MLP neurons of a small language model. Each row is named by its layer, matrix (gate and up: input weights) and neuron, and shows model dimensions 144-239. Each number is 128 + 32 x the weight over its row's rms, rounded and kept within 0 to 255. A neuron's up and down rows have the sign that makes its largest values positive.
After each neuron's rows is what it responds to, as a language model described it from the Wikipedia text at the highest values.

L2.gate942 [173 128  81 137 102 135 117  44 171 149 119  97 142 147  99  86 168 131 193 116 127 105  63 148 116  78 138 132 157 123 115 156 141 121  96 136 129 155  90 149 117 103 131 110 106 126 109  91 114 124  65 139 102 135 163 112 155 101 151 166 145 114 179 104 149 143  83 173 133 117 158 131  96 123 126 116 114  90 107 126 106 101 151 151 140 140  92 175 134 186 157 155 137 121 174 151]
L2.up942 [153  95 106 181 132 120 114 103 159 102 147 118 115 131 109 145 160 146 163 174  88 105 133 124 105 154 117 155 120 140 153 188  69 151  84 159 180 146 196 151  72 120 214 142  83 129 100 141 113  97 138 126 162  94 156 170 156 135 108 102 142 138 114 192 119 111 100 101 128  76  71 132 172 119 108 174  85 104 153 128 157 105 133 108 103 114 130 131 120 121 159 111  94 194 119 138]
Description: Section heading closers. The first = of the closing == or === after a wiki section heading's title, as in ==Early life and education==; weakly, table-header and name tokens like Born, GF.

L9.gate65 [147 161 106 100 163 102 186 147 117 149 129 123  89 164  79  82 172 126 100 146  71 162 107 133 143 169 143 158 143 154  80 165 110 162 106 136 185 148 193  75 222 151  85  98 128 139 134 164 197 154 134  88 120 104 155 170 164 164 150 157 163  63 101 115 173 100 118 122 130  69 129 108 118 129 171  81  67 175 119 105 142 143 139 145 113 144  92 168 156 144 102 173  97 124 129  97]
L9.up65 [177  98 185  70 169 169 109 138 103 104 121  93 148 108 126 123 159 108 102 160 145 115 212 187 103 161 152 146 176 173 221 151 110 111 101 121 181 159 133 133 188 159 100 165 145 132  89  57  87 152 118 129 152 168 107 106 130 148 154 138 114 126 154 107 128 102  73 112 144 140 125 119  99 124 137 139 147 116  95 152 145 170 158 126 182 108 103 112 121 144 130 167 113 120  75 103]
Description: Mid-word pieces and markup. Fires on interior pieces of long split words (the ti in deprivation, desire, contending) and on = in wiki headings or markup, weaker on as, or, was.

L9.gate569 [ 54 148 108  78 144  90 166 133 146 134 125 143 148 154  79 151 175 138 118 132 102 185 110 130 142 136 154 132 165 112 150  82 155 135 112 122  83 175  76 101 186  95  94 145 144 137 126 133 141 123 111 137  84 139 153 172 168 142 194 182 138 172  70 175 185 156 147 121 157 101 164 131 114 171 169 122 162 195 186 142 100  62 152 144 135 140 105  89 155 134 126 123 140 160 136 133]
L9.up569 [ 93 112  86 135 167 109 120 122 118 115 135 155  81 139 157 120 187 132 126 154 141 158 106 162  80 130 156 106 179  84 112 143 131  46 114 103 141 113 145  79 156 130 165 131  82  99  93 110  99  44  77 124  93 130 176  94  99 149 153 129 172 152 121 100 117 183 121 117  91 117 120 105 104  88 150 105 197 141 149  72 139 164 121 128  63 111 113  58 117 125 161 141 169 122 118 130]
Description: Biography and sports record details. Tokens inside dated facts in biographies and sports results: month names and "debut", "later", "aged" (born 13 September), table pipes and score dashes, mid-word pieces of foreign names (Kankaanpä-ä, Uzbe-kistan).

L2.gate136 [ 72 119  91  85 130 113 115 117  71 117  77 176 157 128 128 177 148 149  87 103 164 107 109 116 142 141 106 102 120 109  80 119 157  76 135  92 106 105 148 174 146 170  92 153 167 108 134 156 100 106 183 146 113  79 163 126 122 166 142 138  81 129  72 168 128 113  91  87 138 141 130 132 131  97 112 100 111 147 183 114 184  89 187  86 111 136 158 171 167  74  92 143 157 109 147 151]
L2.up136 [ 37 125 142 110 138 108 121 102  53  80  86 163 166 127 140 110 134  80  85 113 192 144 128 148 165 102 156 132 140 105 138 152 191 128 122 128 113 161 116 153 110 116 125 163 142  92 108 160  75  86 147 105  90  88 123 133 102 118 153 170 139 166 118 143 113 103  90 125  91 100 164 180 135 104 108 162 193 109 190 141 155 114 163 118 106 114 136 109 127  97 110 133 127 101 155 152]
Description: Month names and first names. Capitalized words opening a name or date: month names (January, August) and given names or their first pieces (Nik, Marc, Eric), often in tables.

L9.gate648 [138 120 136 106 142 165 145 166  70 141 155 119 167 171 119 116  98  94 146 102 107 139 151 120 114 188 162 190 144 159 137 155 124  37 131 160 107 158 120 129 161  93  82 162 115 148 163 169 154  87 111 178 143  86 112 138 144 177 114 132 127 169 179 121 118 120  92 144 138  88 159 102 123 135  97 101 108 110  75  55 122 113 119  70 118 118  54 200  82 135 122 118 119 155  98  78]
L9.up648 [138 111 160  58 109 130 102 145 132 105  88 151 124 212 100 123  87 150 145  74  97 150 135  96  94 181 142 125 180 155 157 124  86 156 169 132 127 163 148 116 143 170 101 123 131 131 122 120 127 143 134  90 167 160 193 117 100 147 170 118 181  81 159 145 162 117 144 120  58 207 120 108 118 153 125 154 127  58 135 110 100 100 144 126 148 158  93 120 125 144  74 124 138 127  94 140]
Description: Mid-word vowel-ending fragments. Word-piece fragments inside longer words, often ending in a vowel, such as pleura, temporarily, fascinated and seminar; also colons and pipes in lists and tables.

L2.gate480 [128 118 209 133 177 112 113  86 104 135 114 134 125 117 129 137 150 145 118 142  79 113  81 140 130 111 118 155 188 108 149 184 153  87 140 104 154  93 119 125 167 106 103 145 121 107 131 131  87  92 140 161  99 107 167  95 178 163 150 117 114 103 134 157 139 155  84 102 155  87 150 131 108 129 138  81 109  79 208  83 123  83 106 149 113 152 194 155 167 166 123 162 153 108 111 115]
L2.up480 [125 140 125 106 164 102   2 142 160 153 136 153  97 131 215 152 143 136  85 161 125 159 114 144 117 119 122 110 120 144 127 130 101 108  95 109 162 120 115 177 111 107  81  82 131 184 148 166 194 152 140 153  66 129 157 157  98 183 106 131 152 109 108 188 137 122 119 128 115  90 155 132 135  97 174 165 131 123 115 110 136  85  78 157  65  90 130 108 106 151  63  82 129 164  84 138]
Description: Heading closing equals signs. The final = of the closing == or === run after a Wikipedia section heading like ==History== or === Background ===, just before the line break.

L4.gate64 [ 84 123  86 131 184  76 181 145 113 159 135 122 124 138 132 142 167 112 123 112 124 115 165 108 114 119 167 133 161  93 131  76  88 150 153 123 114 108 153 111 101 148 102 133 111 210 170  80  66  93 101  91 120 108 166 140 109 164 135 156 153 158 115 115 143 204 172 142 154 121 163 128  81 126 139 105  97 144 115 131 113 115 157 145 117 211  75 124 122 146  92 126 166 144 132 106]
L4.up64 [160 188 159 126 127 129 113 165 160  64 131 132 127 221 139 123 186 186 159 133  58 169 110 184 157 105  88 151 114 149 164 100 135 105 166 195 115 170 136 124 113 129 146 105 106  69 102 134 177 126 153 135  91 134 146 166 126 109 135  89 116  93  81 164 102 113  99 118 168 109  99 182 113 133 202 165  96 133 154 157 146 143 119 118 145 194  84 146 163 119 131 162 122 185 147 136]
Description: Mid-token punctuation and splits. Mostly the dash, period or apostrophe inside tokenized units such as score dashes in results tables (4–6, 13–7), O'Reilly, Dr., plus fragments inside split proper names.

L4.gate566 [170  68 115 151 136 165 119 160 105 147 146  97 119 119  92 184 118 123 100 179 105 144 148 148  62 120  85 127 196 161 105 168 177 145 113 132 121 158  86 111 105 166  90 149 130 168 116 168 139 122 112 143 169 131 111 121 174 149 158 177 180 174 155 128 117 118  94  91 138 106 159  42 158  69 119 134 102 129 159  99  44 158 135  78 119 190 146 167 100 167 112 140 104 137  92 104]
L4.up566 [156  96 138  59 142 196  94 100 187 147 189 134 134 129 142 131 149 165 124 116 130 176 130 102  89 129 145 169  71 150 153 103  87 139 149 134 117 138 150 132 159 100  69 111  89 208 165 144 171 133 124 197 138 133 174 131 153 101 204 135 101 188  95  97 134 128 153 119 155 156 130 154 162 124 124 118  98 151 124 130 167  91 135 124 121  81 147 176 181 153 113 171 168 114 187 139]
Description: Years and clause semicolons. Four-digit year tokens ending a clause, often after in, since or born (in 2011, since 2022), plus mid-sentence semicolons joining clauses.

L9.gate195 [ 43 165  77 115 145 136 136 181 153  99 164 109  70  79  88 153 147  96 120 150 130 160 128 111 118  51 121 128 153 102  88 147 179 154 160 106 130 136 127  96 111 128  66  86 164 159 143 129  89 112 100 147  85 122 124 186  81 134 127 128 121 121 134 124 103 150 171 119 117  77 146 132  83  93 173 172 137 136 151 158 148 126 116 138 141 123  86  69 155  80 171  97 123 127 127 160]
L9.up195 [ 90 126 174  70 126 147 113 235  77 101 145 126 137  99  95  89 112 103  93 186 139  87 146 149 116 181  65 117 113 128 156 123  86 135 164 111 138 144  78  82 121 119 101 131 124 154 130 104 134 144 208  87  79 111  97 130 199 156 169 178 104 101 160 153 105 100  97  43 188 116 106 130 143 118 145  67  81 150 141  99 176  82 119 128 163 138 125 209 112  67  89 131 139 115 124 104]
Description: Dates, name pieces, "had". Fires on the middle of a date (April 24, 8 May), on word pieces inside proper names (New-com-be, He-yd-rich), and on auxiliary had/have.

L9.gate694 [152 104  71 134 142 190 180 151 139 170  89 107 108 130 165 138 178 105 120 112 155  71 153 133 109 168 163 122 134  85  82 116 133 133 140 106  76 136 119 125  99 162  12 119 124 154 140 102 100 111 171 102 144 113  97 122 157 151  97 102  92  90 113 117  88 135  96 194 127 116 108 185 163  95 190  85 115 170 141  89  96  77 133 128 188 117 149 124 125 157 102 135 141 132 156  96]
L9.up694 [117 116  95 171 179 149 206 182 143 107 137 122 174  59 113 168 187 133 116 118 106  84 169 142 131  99 121 103  92 105 131 136  86 136 127 151 135  45  84 126 154 133  79 111 141 104 169 158 139  55  85 165 171 144 115  99 174 116  54 136 151 156 148 171 122 110 133 142 164 105 116 176 146 113 124 128 102 157  86 136 129 113 164 135 124 145 109 160 139  83 186 143 161 117 126 171]
Description: Music and media articles. Fires on assorted tokens in Wikipedia articles about songs, albums and films, especially track listings and chart tables, and personnel lists (rhythm guitar, No. 32 on the chart).

L9.gate832 [144 176 153  42  94 184 135 158 150 145  98  80 174 155 154  90 155 203 128 169 160 151 103 145 124 132  91 111 123  95 147 171 159  50 172 126 125 154 128 194 130 112  69 101 142 154 129  94 160  76  98 171 134 161 159 106 116  94 145 172 108  64 115 147 133 114  89 100 155 132  89  63 146  90 155 114 132 124 126 105 125 124  62 111  81 180 194 187 150 147 156 139 101  98 117 178]
L9.up832 [ 96 177 128 137 164 138 156  99 149 143 178 103 131 155  47 178 147 131  79 104 120 101 121  94 134 173 159 118 158 138 197 156 139 100 190  47  90 152 160 120 132 169  77 114 138 130 105 127 135 130 133 197 130  86 152 163  73 123 134 111 126 166 168 148  82 130  60  75 100 122 100 143  98 160 170 101 126  61 119 146 150 167 114 129 185 112 174 170  99 108 126  72  94 119 117 126]
Description: Wiki heading equals signs. The = signs of MediaWiki section headings, mostly the closing pair after a title (==Career==, ==Aftermath==), sometimes the opening ones.

L4.gate674 [119  94 102 123 131  99  81 110 170 114 119 140 129 114 163 184 146 134 106 144 152 177 108  93 141 134 151  91 112 106 171 119 113  71 140 132  64  61 101 110 124 161  74 155 101 147 119 136 124  71 154 150 163 161 204  96  93 135  72 150  71 111 110 114 122  98 123 149  96 107  95 150 172 150 177 154 118  68 157 122 137 119  76 135 174 108  88 155 171 134 158 153 130 129  91 126]
L4.up674 [130 114 180  95 171 101 135 119  74  96 139 117 141  98 119 123 161  92 101 178  72 121  93 125 101 129 119 175 137 119 151 133 105 147 132 144 143  71 110 102  58 106 110 146 164 179 138 115 150 167  85  11 120 115 130 151 102 142 162 122 137 128 128 153  75  94  92 101  65 177 111 178  88 117  83 157 133  68 145 157 108 144 164 156 122 165 113 122 154 156 182 143 164 153 143 104]
Description: Mid-word name fragments. Word-piece fragments inside split proper names and rarer words, such as the r in Myrtle, ina in Aquinas or Hainan, and cer in Becerra, plus some colons and line breaks.

L2.gate691 [142 166 125 120 144  81 127 121 148  94 134 100 139  99 116 129 134 107 162 126  82 178 121 103  90 176 135 137 155 142 113 155 152  37 132 160 139 138  88 156 134 100 130 127 132  33 131 131  79 152 158 124  79 190 103  91 133 172 156 181 141 108 138 207 156 112 155  59 108 180  57 113 137 172 149 119 120 132 159 122  67 134  94 118 145 122  75 143 151 147 134 105 151 121  80 147]
L2.up691 [ 80 135 142  95 147  68 122 126 152 159  61 164 128 141  90 164 158 133 141 118 132 162 173 124 190 164 126 146 162  96 153 127 118 116 129  43 134 103  83  65 125 117 148  76 147 158 149 177  73 109 110 135 124 129  90 134 115 158 130 162  89 181  77 179 149 197 186 157 161 151 104  80 101 141 113 141 165 144 132 146 140 125 129 110 135 151  94 109 165 171 191  90  87  96 145  79]
Description: Name endings and "plays". Word-final pieces of Spanish and other foreign surnames (Pa-z, Sánche-z, Fernánde-z), plus "plays"/"played" after "footballer who" or "the team".